Weights of a small GPT-style language model, trained from scratch on English Wikipedia: 10 layers, untied embeddings.
MLP neurons of a small language model. Each row is named by its layer, matrix (gate and up: input weights; down: output weights) and neuron, and shows model dimensions 144-239. Each number is 200 + 20 x the weight over its row's rms, rounded and kept within 0 to 999. A neuron's up and down rows have the sign that makes its largest values positive.
After each neuron's rows, "fires in" lists the words (lower case) most often at its 100 highest values on Wikipedia text that the model never trained on.

L7.gate808,185,193,226,210,182,184,171,188,213,166,205,196,224,198,175,201,169,184,200,220,176,185,262,265,172,195,204,202,207,209,215,192,199,221,207,183,217,222,228,197,204,222,206,175,187,196,203,166,226,170,216,196,198,197,170,184,201,197,191,219,240,214,209,247,197,184,204,223,241,179,227,214,200,190,251,200,176,180,179,216,189,196,200,218,199,221,214,201,176,226,205,182,207,166,197,202
L7.up808,164,216,191,183,210,190,234,194,168,203,224,193,218,159,212,206,199,221,195,197,203,214,196,212,196,207,176,200,183,208,210,238,208,210,197,254,200,203,188,194,156,209,209,180,198,195,226,229,222,213,167,229,207,222,208,170,232,174,173,192,196,223,195,205,209,214,179,222,205,192,222,175,219,189,202,205,206,211,204,172,195,168,197,224,237,197,240,200,230,199,198,200,216,195,196,255
L7.down808,191,195,227,178,160,200,205,186,222,188,212,206,190,185,188,218,185,162,230,170,172,188,200,233,220,208,210,187,221,199,181,215,207,197,230,226,169,179,178,201,210,215,251,208,203,188,200,198,240,192,197,221,209,208,207,202,219,178,157,212,195,219,244,210,207,228,179,219,207,208,238,167,230,196,242,152,194,215,208,186,158,163,208,166,226,165,211,221,194,196,212,172,213,202,204,222
fires in: "is", "while", "are", "by", "was", "were"

L7.gate728,215,232,190,149,198,172,190,231,189,211,206,220,220,184,177,207,230,236,194,215,206,190,220,196,197,175,169,224,230,200,189,222,180,227,197,192,200,204,184,205,167,208,213,257,169,208,187,244,212,172,197,211,189,209,193,224,236,207,201,216,262,213,209,200,189,177,223,165,201,230,192,203,215,186,229,175,186,191,209,205,211,191,224,211,171,194,228,210,216,213,184,210,195,237,195,179
L7.up728,218,192,195,175,195,174,237,228,215,215,209,196,162,191,204,208,202,227,222,219,210,218,198,209,191,162,157,196,226,209,189,187,153,250,207,181,184,167,212,175,189,195,192,218,167,191,193,203,172,153,192,185,176,218,204,225,200,202,203,182,216,230,209,201,209,180,218,211,188,215,195,209,171,199,222,181,193,183,194,234,245,209,189,211,148,204,188,218,191,205,210,198,214,203,182,171
L7.down728,209,172,205,180,204,195,204,186,224,206,208,181,201,211,182,210,199,219,193,198,209,184,179,221,201,207,154,229,204,209,183,185,193,198,183,189,183,190,207,211,208,213,174,195,205,187,200,184,184,210,191,223,204,215,222,190,181,204,200,181,163,214,182,215,180,210,185,195,172,185,213,180,180,186,210,216,204,210,205,173,205,197,194,208,203,172,152,197,224,192,201,220,212,201,201,196
fires in: "in", "from", "his", "for"

L7.gate252,188,206,236,186,160,175,204,197,182,192,226,222,221,192,214,199,217,191,200,173,176,175,212,165,195,202,198,210,224,205,214,209,222,206,207,220,199,198,181,163,187,203,220,216,214,187,200,188,222,193,184,192,187,195,215,214,211,163,200,205,214,194,196,201,193,177,181,150,212,213,192,215,187,245,248,215,173,158,184,233,215,205,184,245,196,215,195,179,224,199,179,184,217,203,238,194
L7.up252,190,199,214,152,165,196,193,200,208,222,196,212,167,215,195,184,223,197,194,200,195,236,225,191,194,179,170,208,243,158,184,164,211,196,207,178,198,201,178,194,188,219,170,193,205,161,181,213,221,173,186,193,179,224,196,225,221,191,212,190,185,214,192,192,190,203,166,196,236,196,211,213,189,166,214,159,207,191,201,179,221,188,223,232,194,221,231,233,192,203,189,187,200,217,223,198
L7.down252,199,216,209,204,184,209,189,200,231,191,212,198,213,207,221,219,223,179,196,173,196,164,205,200,182,216,190,189,250,179,229,221,217,199,201,202,168,202,165,193,236,224,186,176,221,199,221,196,212,210,190,206,225,226,161,197,227,191,193,145,218,227,224,201,228,192,155,203,204,184,226,220,160,181,209,212,220,167,179,187,177,215,169,192,223,189,165,172,209,204,203,205,215,218,226,205
fires in: "for", "its", "in", "their", "his"

L7.gate469,208,222,201,182,185,215,207,195,211,229,224,230,169,214,222,225,252,186,207,151,187,191,236,212,246,190,221,202,192,149,221,212,201,219,197,193,169,187,195,239,169,179,194,202,194,176,214,235,196,204,176,174,208,174,204,212,204,184,214,203,209,210,219,207,181,198,205,175,212,205,185,210,203,172,201,192,198,190,231,165,177,227,199,190,209,182,188,185,193,217,221,194,242,192,173,216
L7.up469,168,189,204,199,185,212,198,182,205,202,203,229,216,184,203,187,218,192,209,209,223,223,227,223,223,213,199,233,176,202,203,224,184,185,217,227,186,208,238,171,189,239,210,219,219,178,204,229,224,223,228,183,188,223,204,214,215,220,188,198,214,162,198,198,167,191,193,156,198,203,224,234,217,198,225,179,217,204,196,205,214,206,236,199,142,209,196,210,180,198,182,225,161,166,192,160
L7.down469,183,186,205,167,203,187,195,200,171,193,224,190,206,204,190,198,157,219,183,167,170,226,176,198,152,212,206,206,208,188,187,206,208,217,196,206,199,212,165,154,207,173,201,192,203,170,166,169,192,195,204,216,192,199,206,180,202,225,179,193,178,225,189,193,220,214,194,213,179,184,207,229,189,204,197,230,190,191,216,231,221,157,206,161,210,193,196,170,168,221,195,226,236,220,165,234
fires in: "to", "he", "that", "she"

L3.gate459,222,189,186,222,198,176,193,223,238,208,196,213,178,164,172,202,249,214,206,238,182,219,185,190,185,202,222,209,200,187,217,266,208,255,186,213,198,204,180,212,236,199,201,203,228,187,203,224,230,184,191,211,199,214,185,172,219,226,233,186,212,198,213,212,157,200,212,190,197,222,179,201,190,203,162,208,250,237,184,221,207,203,223,200,222,186,204,220,194,164,223,194,193,202,194,193
L3.up459,192,167,190,196,164,225,206,234,212,195,207,204,180,192,215,196,210,164,207,207,173,186,178,178,207,198,231,214,191,184,215,227,182,212,184,204,215,208,199,203,227,200,218,222,200,173,245,215,235,198,201,213,197,212,167,202,194,158,228,232,247,204,202,193,200,231,209,161,192,223,157,192,190,239,179,210,220,190,223,174,194,225,189,237,203,191,177,185,208,191,215,237,190,172,233,230
L3.down459,211,212,237,217,228,212,221,207,194,223,202,194,206,220,211,208,214,165,197,215,191,208,220,197,160,191,209,201,211,192,196,175,213,214,192,154,195,155,199,215,210,217,209,197,218,187,222,221,195,185,160,209,224,213,172,203,225,177,211,202,227,216,175,181,170,222,216,183,180,206,199,199,187,202,163,194,200,189,217,182,216,197,205,230,240,218,190,215,206,178,221,174,200,210,220,213
fires in: "award", "year", "awards", "medal", "type", "chart"

L7.gate612,166,172,177,204,184,166,167,186,185,214,192,183,151,195,227,211,215,210,170,221,224,193,217,241,221,143,221,200,202,153,146,215,200,189,194,199,218,199,202,196,203,154,179,198,227,169,191,203,209,180,233,217,221,203,185,201,180,209,209,212,199,201,153,206,188,233,199,222,177,237,218,175,186,151,209,202,196,177,157,191,197,207,202,203,222,207,202,213,159,175,196,202,245,174,190,237
L7.up612,192,204,208,185,189,207,215,202,212,206,210,151,214,190,242,203,183,224,196,234,236,220,168,229,185,175,180,199,195,208,176,196,199,199,178,180,200,211,176,221,216,215,184,215,169,212,184,200,147,177,197,199,166,239,183,223,192,154,207,224,241,202,187,223,218,199,170,189,187,197,214,198,201,199,182,197,207,232,227,203,177,224,207,197,197,200,186,186,167,228,175,219,233,181,194,201
L7.down612,191,199,179,182,196,206,191,185,174,248,189,181,200,196,155,187,210,195,224,201,210,209,226,219,207,184,215,188,177,164,170,199,223,182,217,194,208,208,163,200,172,225,214,186,188,189,167,171,213,189,231,214,222,188,214,181,234,196,195,238,233,184,206,183,193,193,198,235,181,186,199,176,239,164,213,183,182,208,227,212,249,198,214,184,199,194,192,199,199,199,235,171,238,153,190,199
fires in: "is", "were", "are", "was", "be"

L7.gate398,214,194,228,218,201,193,229,196,188,177,170,205,188,217,164,165,220,198,194,191,179,191,211,210,236,180,219,183,209,177,191,253,203,192,246,165,203,193,191,166,202,182,196,230,226,165,194,226,211,160,240,170,188,216,183,212,232,182,185,222,214,235,220,196,173,164,207,203,198,226,235,191,187,201,183,205,193,204,192,237,180,196,182,159,190,227,204,203,214,203,195,193,202,229,221,206
L7.up398,200,166,194,177,191,213,186,195,230,200,229,201,200,176,208,175,210,216,214,227,243,199,212,210,188,197,193,232,210,145,201,227,227,236,214,182,208,205,212,165,179,183,182,170,233,197,183,214,180,175,215,178,177,243,192,176,215,229,205,225,228,179,204,226,209,194,199,192,207,184,200,201,207,230,223,173,212,196,218,231,217,203,215,161,179,205,218,209,207,236,217,190,199,201,255,175
L7.down398,182,213,164,227,187,189,245,197,209,168,196,196,227,217,218,178,226,208,185,172,207,164,192,216,203,201,203,181,208,188,186,223,191,139,199,227,207,174,206,217,201,181,226,230,185,194,209,212,141,226,212,173,230,199,210,200,209,177,209,213,193,190,226,209,180,218,239,184,167,200,220,200,195,204,202,194,204,229,189,179,231,205,176,181,214,202,165,199,207,201,230,197,216,194,209,221
fires in: "in", "of", "at"

L3.gate194,212,197,187,171,208,201,203,207,208,207,254,210,212,225,205,219,212,189,187,193,146,196,220,178,168,227,198,209,202,244,217,219,219,189,170,193,200,188,173,210,194,196,224,170,171,225,182,166,203,204,207,185,215,246,204,182,199,223,188,211,200,187,187,233,178,202,200,201,203,227,190,217,189,206,174,217,224,192,185,179,232,204,224,183,216,222,190,178,193,221,209,200,192,200,164,202
L3.up194,223,178,203,186,212,205,204,199,174,182,183,172,152,208,175,194,194,208,228,171,207,169,205,183,187,201,201,178,191,169,207,205,201,202,230,196,225,224,241,201,178,170,188,189,229,216,209,215,195,233,178,178,207,181,203,178,182,201,191,207,198,188,186,220,210,189,225,244,217,147,205,199,195,200,231,201,194,208,177,233,209,190,215,233,199,180,198,169,187,206,180,213,181,173,201,207
L3.down194,196,173,221,210,191,263,203,211,174,179,208,166,174,203,173,211,232,198,211,205,207,204,200,208,175,199,211,208,182,216,214,228,207,179,166,173,198,198,198,204,177,179,207,173,211,198,212,180,171,224,181,216,206,164,221,205,205,201,176,190,204,210,199,209,199,189,175,180,198,166,198,180,165,182,209,204,215,167,166,213,169,217,197,197,188,207,200,182,179,209,175,195,214,165,189,220
fires in: "these", "all", "both", "many", "wrb", "two"

L6.gate268,207,202,219,132,170,177,166,223,200,195,194,199,198,194,189,209,193,228,204,157,190,197,247,180,210,187,190,216,221,172,216,217,237,214,148,182,183,199,178,218,227,219,180,222,197,194,202,219,212,199,187,198,179,178,215,204,182,208,209,183,185,197,230,197,210,188,170,177,197,168,199,208,190,239,190,256,172,200,214,222,198,192,194,228,207,150,175,215,236,217,180,168,223,210,172,185
L6.up268,188,207,185,199,202,159,222,241,195,189,212,206,199,174,205,184,212,207,190,232,185,184,187,238,228,218,171,206,190,212,181,235,238,221,179,219,219,237,185,190,166,180,191,178,186,187,212,225,182,209,213,201,175,215,228,196,201,188,178,188,243,202,213,229,194,223,184,207,184,213,199,186,199,180,169,211,226,178,225,168,202,180,190,226,176,198,233,183,156,209,201,183,170,212,197,192
L6.down268,202,211,209,214,220,178,200,179,200,183,212,239,225,176,185,177,198,222,230,222,194,227,198,191,213,207,191,230,155,222,188,189,202,184,202,202,200,215,211,192,198,201,186,231,198,178,175,181,234,182,165,172,198,204,197,192,204,239,207,201,199,209,190,190,200,195,202,170,204,198,199,228,237,195,169,192,175,186,226,174,196,166,226,190,167,181,241,196,217,196,182,203,189,229,186,189
fires in: "as", "who", "she", "he", "they", "for"

L3.gate535,196,202,216,208,215,202,177,205,203,191,194,191,191,211,205,176,207,216,171,181,220,224,195,222,168,215,196,178,210,191,231,204,177,215,178,184,217,197,170,181,176,162,223,182,183,215,183,207,196,186,191,169,188,193,223,212,164,216,199,212,201,167,216,216,201,198,183,195,205,196,207,200,197,224,191,200,182,147,219,215,212,225,197,207,183,169,193,213,195,207,197,179,218,198,175,203
L3.up535,198,236,232,169,210,195,205,225,169,203,201,187,185,232,221,162,201,212,182,196,242,214,186,172,165,200,201,187,192,197,196,183,167,221,193,197,197,211,165,193,201,197,199,165,219,198,219,202,169,177,215,193,185,196,174,219,160,206,203,203,196,200,203,222,236,172,219,187,175,184,203,208,168,211,223,222,200,169,207,205,182,217,189,218,182,189,160,165,201,212,189,176,212,197,150,169
L3.down535,182,185,196,165,211,187,198,225,158,190,199,209,177,234,195,190,218,176,180,203,217,204,162,199,162,216,188,180,216,200,188,178,187,213,172,161,188,206,187,210,196,193,221,168,215,215,231,199,213,190,194,194,195,201,198,197,198,202,202,198,183,198,174,227,214,167,223,182,196,160,213,205,145,193,249,212,185,195,214,218,204,183,213,210,143,218,200,189,193,205,237,226,243,217,182,195
fires in: "most", "more", "some", "many", "less", "all"

L7.gate734,187,187,228,147,239,194,197,190,203,212,199,209,197,200,163,202,205,188,215,213,176,187,202,180,228,190,201,206,227,197,218,192,204,198,207,220,222,186,187,217,158,193,205,221,183,227,201,194,214,190,267,213,179,186,215,195,197,198,200,175,206,228,207,226,217,199,179,199,254,189,195,202,199,199,230,216,208,223,215,165,237,228,175,208,190,197,224,201,190,194,178,228,194,178,182,240
L7.up734,226,213,177,200,197,203,200,196,243,179,163,183,197,202,215,199,166,217,219,170,192,178,193,182,178,190,188,224,186,214,225,223,187,184,214,249,190,191,196,198,219,162,172,187,202,174,162,200,209,184,211,179,207,218,182,174,192,207,191,228,198,162,174,179,166,189,165,195,202,237,221,202,180,198,192,228,192,174,181,231,233,239,186,199,216,221,175,194,221,216,180,212,222,220,222,213
L7.down734,168,190,207,199,238,200,217,145,185,201,176,176,206,196,194,224,196,225,221,195,156,184,195,172,182,200,205,211,192,193,219,218,183,213,242,206,218,192,201,185,212,157,202,190,197,183,216,189,181,156,226,172,172,198,221,208,214,196,189,212,186,199,189,211,200,221,204,209,204,158,193,224,178,170,193,215,205,186,210,199,194,199,138,194,211,204,240,208,196,173,230,194,193,190,189,212
fires in: "the", "of", "at", "by", "to"

L7.gate559,186,194,229,176,233,210,193,187,208,183,195,223,170,185,188,236,193,167,210,212,172,162,212,213,211,200,205,197,181,200,227,186,237,191,201,241,218,228,207,173,176,195,171,216,201,210,199,233,220,197,230,208,218,190,169,185,197,211,202,169,190,223,189,199,203,153,222,208,186,217,212,182,235,246,246,198,198,219,193,227,166,207,150,184,219,201,188,223,226,204,207,166,213,205,188,231
L7.up559,199,225,191,183,227,214,183,188,195,186,179,202,161,247,196,204,223,195,217,189,186,229,185,182,204,190,229,223,204,201,216,180,202,215,188,197,210,161,196,215,169,188,196,204,231,192,200,234,207,180,235,216,198,214,172,196,219,243,202,230,179,194,207,233,178,210,197,250,170,203,172,196,216,151,190,219,191,204,214,205,194,163,216,201,202,189,210,171,141,274,159,181,207,200,191,180
L7.down559,224,209,231,217,216,227,197,220,213,199,196,212,202,196,200,190,187,156,205,216,217,195,199,207,238,205,226,226,225,161,217,221,218,216,201,202,214,196,199,211,201,160,215,199,193,205,196,207,192,217,180,214,214,224,181,198,250,146,209,215,223,198,199,198,216,226,186,228,230,182,219,207,196,211,224,219,213,190,218,203,179,201,179,202,200,190,206,221,202,202,197,209,179,217,202,187
fires in: "in", "on", "released", "completed", "founded", "the"

L7.gate352,221,228,185,172,188,215,232,207,193,185,184,207,238,233,186,213,163,181,194,169,167,211,209,187,228,170,182,186,202,170,187,209,197,192,251,225,192,197,178,206,167,195,205,152,178,209,192,196,211,183,202,191,216,196,169,178,218,188,195,204,200,193,230,195,224,210,189,214,182,211,209,207,208,202,180,178,206,221,203,214,207,203,183,187,232,235,234,231,240,205,233,183,187,191,194,231
L7.up352,197,198,197,176,187,216,202,213,197,248,174,146,210,203,195,185,194,201,153,172,195,197,189,194,167,180,185,179,204,170,206,166,235,221,218,175,166,190,207,232,171,184,203,174,195,203,195,208,191,182,184,193,202,179,177,210,224,201,220,197,224,204,197,190,237,218,226,234,238,203,170,226,209,196,188,201,182,195,187,181,218,178,206,189,216,235,214,186,227,171,261,187,176,205,202,191
L7.down352,201,202,204,194,182,226,198,164,186,186,171,170,225,165,186,170,199,157,203,206,170,175,160,214,182,219,185,217,188,193,181,177,197,178,274,183,200,178,209,186,171,173,222,198,209,187,215,175,213,161,175,186,183,212,184,214,195,210,198,182,183,232,207,236,212,244,226,211,184,203,213,227,203,213,187,180,193,169,190,190,233,203,181,197,185,234,204,213,223,187,209,161,207,196,170,231
fires in: "to", "at", "over", "from", "through", "of"

L7.gate487,230,225,214,217,206,185,166,195,194,195,202,197,198,227,214,217,209,218,170,158,206,207,214,209,191,199,201,192,205,169,208,208,192,202,177,201,194,241,220,253,232,180,218,177,198,231,171,206,210,180,170,229,197,194,195,204,183,203,180,215,207,246,203,180,199,168,208,247,233,229,185,190,169,241,199,184,161,198,170,197,202,190,185,256,220,185,235,193,197,170,207,170,187,190,173,192
L7.up487,169,174,201,196,242,199,167,187,196,206,206,187,187,216,197,206,188,204,218,217,198,207,213,215,190,194,212,162,164,190,211,244,209,233,182,204,207,206,182,216,211,138,212,198,217,187,214,194,209,196,210,194,211,223,210,227,195,214,231,176,227,183,199,200,204,203,156,226,198,193,211,207,197,218,198,178,230,207,195,200,239,182,191,210,206,187,208,195,198,229,206,176,212,237,207,198
L7.down487,203,185,213,217,197,167,170,175,196,177,197,175,187,195,218,174,208,186,179,187,173,189,207,191,195,221,209,208,213,207,212,221,198,175,188,202,198,189,214,213,205,212,215,187,184,204,182,209,215,211,207,247,197,203,186,187,192,215,220,200,213,201,200,193,206,211,199,215,226,214,241,175,214,242,204,191,211,214,186,190,170,189,197,244,208,172,214,185,189,210,189,192,177,217,196,193
fires in: "was", "be", "is", "being", "been", "were"

L7.gate87,208,202,203,187,168,176,222,207,195,173,230,186,206,183,198,207,217,189,224,218,202,232,201,197,182,195,190,195,165,204,202,212,187,174,197,191,215,197,201,212,182,200,225,215,143,196,192,209,220,181,188,237,206,190,228,247,241,227,190,197,234,196,201,223,160,188,169,184,218,169,209,221,219,202,198,184,170,156,185,187,187,227,179,177,204,253,245,233,189,190,188,211,177,158,195,227
L7.up87,165,185,226,181,198,163,196,269,217,198,220,222,221,187,216,204,224,191,205,189,203,181,184,217,180,187,226,205,192,218,190,170,191,205,210,213,208,227,176,219,186,237,227,215,176,218,191,183,160,199,198,213,216,143,197,203,183,218,187,208,213,235,217,227,176,235,213,236,190,205,192,212,180,203,182,164,216,228,184,206,166,191,175,200,195,178,204,186,218,213,181,164,204,192,176,211
L7.down87,223,201,204,221,202,195,203,221,225,204,219,201,235,192,245,223,224,151,195,187,205,201,236,196,205,170,192,224,186,197,227,199,221,202,156,192,182,199,195,233,217,203,196,179,202,200,215,183,220,213,234,207,205,197,212,218,168,155,204,179,184,237,199,177,211,198,157,209,211,195,190,214,178,161,186,185,198,197,207,171,186,163,190,204,202,201,199,207,199,215,202,207,219,184,216,203
fires in: "by", "his", "in", "u"

L6.gate407,201,224,205,210,197,182,193,179,165,201,195,226,183,198,165,222,167,181,183,201,219,212,213,215,206,179,217,221,242,171,186,186,219,234,207,183,158,196,174,194,173,192,175,196,159,178,197,227,225,194,191,224,199,196,173,209,201,184,202,201,189,260,187,211,202,214,231,207,221,232,229,209,200,196,208,182,197,226,169,162,179,196,181,172,242,165,228,201,211,201,208,179,236,191,165,215
L6.up407,223,202,213,140,220,207,209,178,195,211,187,211,182,187,201,172,182,175,225,207,223,209,234,205,200,195,160,210,229,189,178,202,221,209,166,167,171,200,202,183,202,203,191,212,162,206,219,203,194,204,186,209,228,210,202,195,184,196,198,184,181,209,167,209,200,208,228,177,195,208,220,176,193,179,216,203,165,195,188,208,190,207,223,178,188,195,183,219,245,204,215,244,225,193,199,178
L6.down407,194,191,196,213,206,212,217,207,205,217,186,213,205,188,227,221,204,167,202,176,193,169,174,225,216,218,234,194,197,215,215,211,231,172,204,257,202,177,206,205,201,204,194,188,192,249,210,201,205,205,212,216,203,237,194,225,222,190,203,212,205,182,264,160,234,201,224,212,198,178,188,206,213,193,196,209,215,188,210,186,173,198,216,196,198,191,229,207,192,202,242,185,188,221,216,154
fires in: "was", "is", "were", "are", "it"

L3.gate16,180,216,214,205,197,221,233,190,224,186,200,193,208,183,221,153,210,149,177,228,200,230,176,199,183,224,224,196,210,201,202,209,182,199,185,228,219,187,250,172,218,199,211,208,205,167,190,163,178,162,212,233,207,180,190,203,248,215,209,197,236,184,193,194,167,235,187,172,210,215,203,189,178,179,179,194,192,196,195,168,201,169,215,206,219,223,216,201,181,202,194,180,196,196,234,222
L3.up16,195,191,181,184,191,210,209,208,198,160,186,166,205,194,182,175,222,217,208,196,199,211,178,219,187,224,218,208,234,225,210,220,165,213,169,219,197,187,201,179,230,202,199,189,201,185,175,170,204,190,216,217,176,188,186,206,208,214,202,194,217,160,176,230,195,205,188,209,201,185,209,219,191,206,161,212,194,214,175,178,179,184,207,174,184,210,206,214,146,220,224,197,174,211,191,222
L3.down16,198,223,212,201,233,205,234,203,172,172,170,213,190,196,203,181,249,198,200,243,194,207,202,206,208,264,220,185,231,189,207,213,196,207,189,207,186,197,229,167,185,198,201,214,220,182,179,178,189,191,218,201,194,182,233,194,201,226,192,201,233,209,188,202,200,178,182,213,217,171,218,203,196,204,211,201,215,168,187,196,183,220,202,206,187,190,205,244,191,206,202,202,196,205,220,204
fires in: "japanese", "french", "indian", "german", "russian", "chinese"

L3.gate370,210,230,192,198,227,192,216,213,200,203,207,203,191,184,223,199,168,232,220,160,197,219,220,200,192,212,200,221,195,160,260,191,167,205,216,228,213,213,201,186,201,172,191,168,166,198,207,225,228,167,211,176,204,185,191,241,192,211,173,222,180,181,187,208,206,245,230,167,181,205,202,199,178,167,246,226,209,198,183,187,231,203,216,198,236,186,173,193,204,202,195,212,252,207,186,203
L3.up370,193,194,192,247,176,194,185,222,180,224,187,195,236,204,209,184,190,219,232,210,237,233,164,198,193,177,249,214,186,203,193,198,206,222,175,175,172,206,209,201,192,176,223,217,199,195,173,191,192,209,213,153,237,202,168,190,210,201,196,196,235,224,205,187,192,201,210,179,202,211,206,187,239,207,195,188,151,166,207,155,212,193,210,166,199,167,200,207,218,212,204,210,276,204,204,176
L3.down370,168,212,214,163,210,174,186,200,216,242,218,199,177,212,234,192,187,163,206,190,215,199,193,172,167,194,209,174,200,240,198,207,202,170,217,216,169,233,205,208,188,218,187,204,185,223,212,190,194,177,221,184,157,178,211,200,234,176,183,169,207,220,196,231,205,216,212,208,176,203,211,190,176,178,219,232,208,185,209,180,211,216,205,215,191,199,264,217,189,179,203,198,206,242,202,216
fires in: "gulfstream", "in", "information", "throttle", "bypass"

L3.gate640,200,204,170,214,193,195,214,216,195,215,200,175,196,188,220,187,211,220,229,216,187,192,210,214,189,201,203,179,196,197,205,214,188,182,182,239,177,191,218,182,228,187,184,188,204,170,158,268,200,203,203,222,184,236,186,201,188,158,210,201,202,185,167,176,199,182,193,229,189,222,185,210,211,243,214,195,209,189,216,233,202,175,185,228,218,188,188,182,208,181,196,194,215,191,221,245
L3.up640,221,239,210,245,182,191,211,219,223,180,207,165,188,176,207,215,219,205,179,197,212,200,188,216,187,194,222,199,192,207,195,229,185,242,207,233,204,199,220,170,205,175,190,179,235,171,154,243,210,193,177,233,212,202,175,169,188,200,183,204,189,156,187,169,187,182,203,213,182,233,182,190,211,202,182,217,238,221,220,213,216,189,214,200,194,182,225,184,194,215,170,215,217,224,229,191
L3.down640,204,219,210,227,201,206,200,243,192,170,192,205,212,205,235,203,237,187,183,195,218,206,169,196,184,225,205,244,231,193,151,181,178,205,211,183,173,198,200,187,202,207,178,187,209,203,188,222,200,220,178,186,177,209,223,189,169,195,214,192,190,178,169,232,187,178,196,218,201,233,195,226,205,204,176,197,212,222,190,191,209,164,215,222,235,233,210,205,188,229,192,201,208,210,249,182
fires in: "award", "medal", "office", "awards", "society"

L7.gate607,213,233,194,186,214,193,235,188,167,182,149,190,187,187,226,219,225,177,218,189,197,175,188,194,168,227,204,191,192,192,215,203,169,208,232,178,221,205,167,213,168,203,182,192,191,187,187,197,201,170,175,203,176,209,173,170,230,214,199,198,234,250,210,226,247,201,181,225,192,216,174,203,206,185,195,209,222,205,205,159,186,199,197,219,183,196,213,186,205,163,228,209,235,179,228,232
L7.up607,221,176,173,208,179,224,205,244,191,204,189,224,234,181,193,202,224,173,174,197,210,217,223,213,234,187,175,222,162,229,203,217,205,163,195,222,167,161,192,208,206,231,204,215,165,211,191,214,197,182,180,221,171,203,205,190,202,209,209,162,200,185,240,225,211,245,164,200,206,217,181,158,218,203,195,232,188,191,230,196,176,183,189,220,204,218,205,197,229,180,227,187,175,229,213,182
L7.down607,195,211,194,208,201,208,207,184,206,223,210,216,162,189,244,215,207,176,188,231,194,209,166,223,184,212,184,195,191,176,218,183,224,185,210,197,223,172,190,221,156,200,195,210,187,201,182,218,198,194,159,209,208,202,212,204,188,231,268,207,195,211,252,161,214,210,220,204,201,155,200,188,196,174,204,161,228,241,193,208,190,225,169,193,199,174,216,183,192,222,157,208,203,173,159,231
fires in: "with", "highway", "us", "route", "human"

L6.gate399,200,167,224,195,177,200,192,170,172,228,180,195,202,212,185,201,204,194,182,179,210,194,226,209,187,215,216,214,198,207,229,234,237,186,196,236,209,225,197,234,204,170,206,178,200,206,204,189,179,196,174,190,188,191,202,190,183,218,190,186,184,197,211,219,201,164,190,211,202,215,199,193,211,252,209,228,168,152,193,222,206,182,184,218,216,173,176,202,230,200,169,177,208,196,223,203
L6.up399,215,208,203,220,208,232,233,216,197,192,170,208,212,228,145,205,202,214,201,215,165,223,222,169,187,191,182,214,167,225,196,223,194,162,215,206,213,160,209,213,170,189,203,247,200,219,198,227,215,160,208,223,196,242,215,188,230,191,196,211,197,175,255,183,175,184,178,202,183,189,220,212,174,199,198,175,219,207,228,224,218,193,186,190,229,181,209,239,184,220,192,194,199,233,176,219
L6.down399,201,207,186,205,194,264,210,187,200,197,161,202,205,235,176,221,193,194,178,191,170,190,157,196,186,215,221,182,163,167,211,190,245,182,173,203,196,164,192,207,204,204,196,201,207,225,186,193,183,195,170,194,154,239,203,176,186,205,216,233,166,175,187,174,209,173,167,214,191,172,186,219,196,232,219,192,214,196,210,227,209,199,200,193,248,208,214,190,184,214,203,198,197,181,207,174
fires in: "of", "on", "in", "for", "all"

L7.gate774,208,212,192,165,182,193,178,188,216,185,190,178,205,211,183,209,216,154,170,182,215,207,208,179,231,176,199,216,207,199,193,174,243,192,202,174,208,227,202,196,178,222,246,203,220,210,216,189,224,176,182,195,201,173,197,251,209,240,216,197,198,188,191,226,233,214,212,212,220,215,202,231,236,220,201,209,212,232,204,204,197,183,184,199,209,215,221,182,238,222,183,145,223,202,182,229
L7.up774,207,213,178,165,191,201,188,178,237,207,211,189,213,184,186,214,220,200,177,243,146,229,215,203,220,166,177,199,214,193,193,199,205,220,228,211,185,180,182,195,161,161,224,199,190,187,190,209,216,176,167,196,200,235,202,229,191,245,165,192,209,225,221,217,234,224,191,192,221,217,197,246,209,217,200,225,226,202,212,212,189,181,182,222,228,213,200,174,184,234,200,192,202,166,202,239
L7.down774,201,197,202,215,204,264,171,200,216,205,193,193,180,195,224,194,186,212,229,179,204,213,206,198,192,201,207,195,186,189,193,199,176,221,243,213,209,197,186,183,213,189,234,202,234,180,177,194,174,179,184,193,200,204,189,190,218,207,179,200,194,205,208,207,202,210,196,202,228,231,197,205,205,180,235,198,213,169,186,188,169,184,200,209,210,196,188,193,190,194,189,220,238,217,209,203
fires in: "to", "as", "of", "after", "around", "for"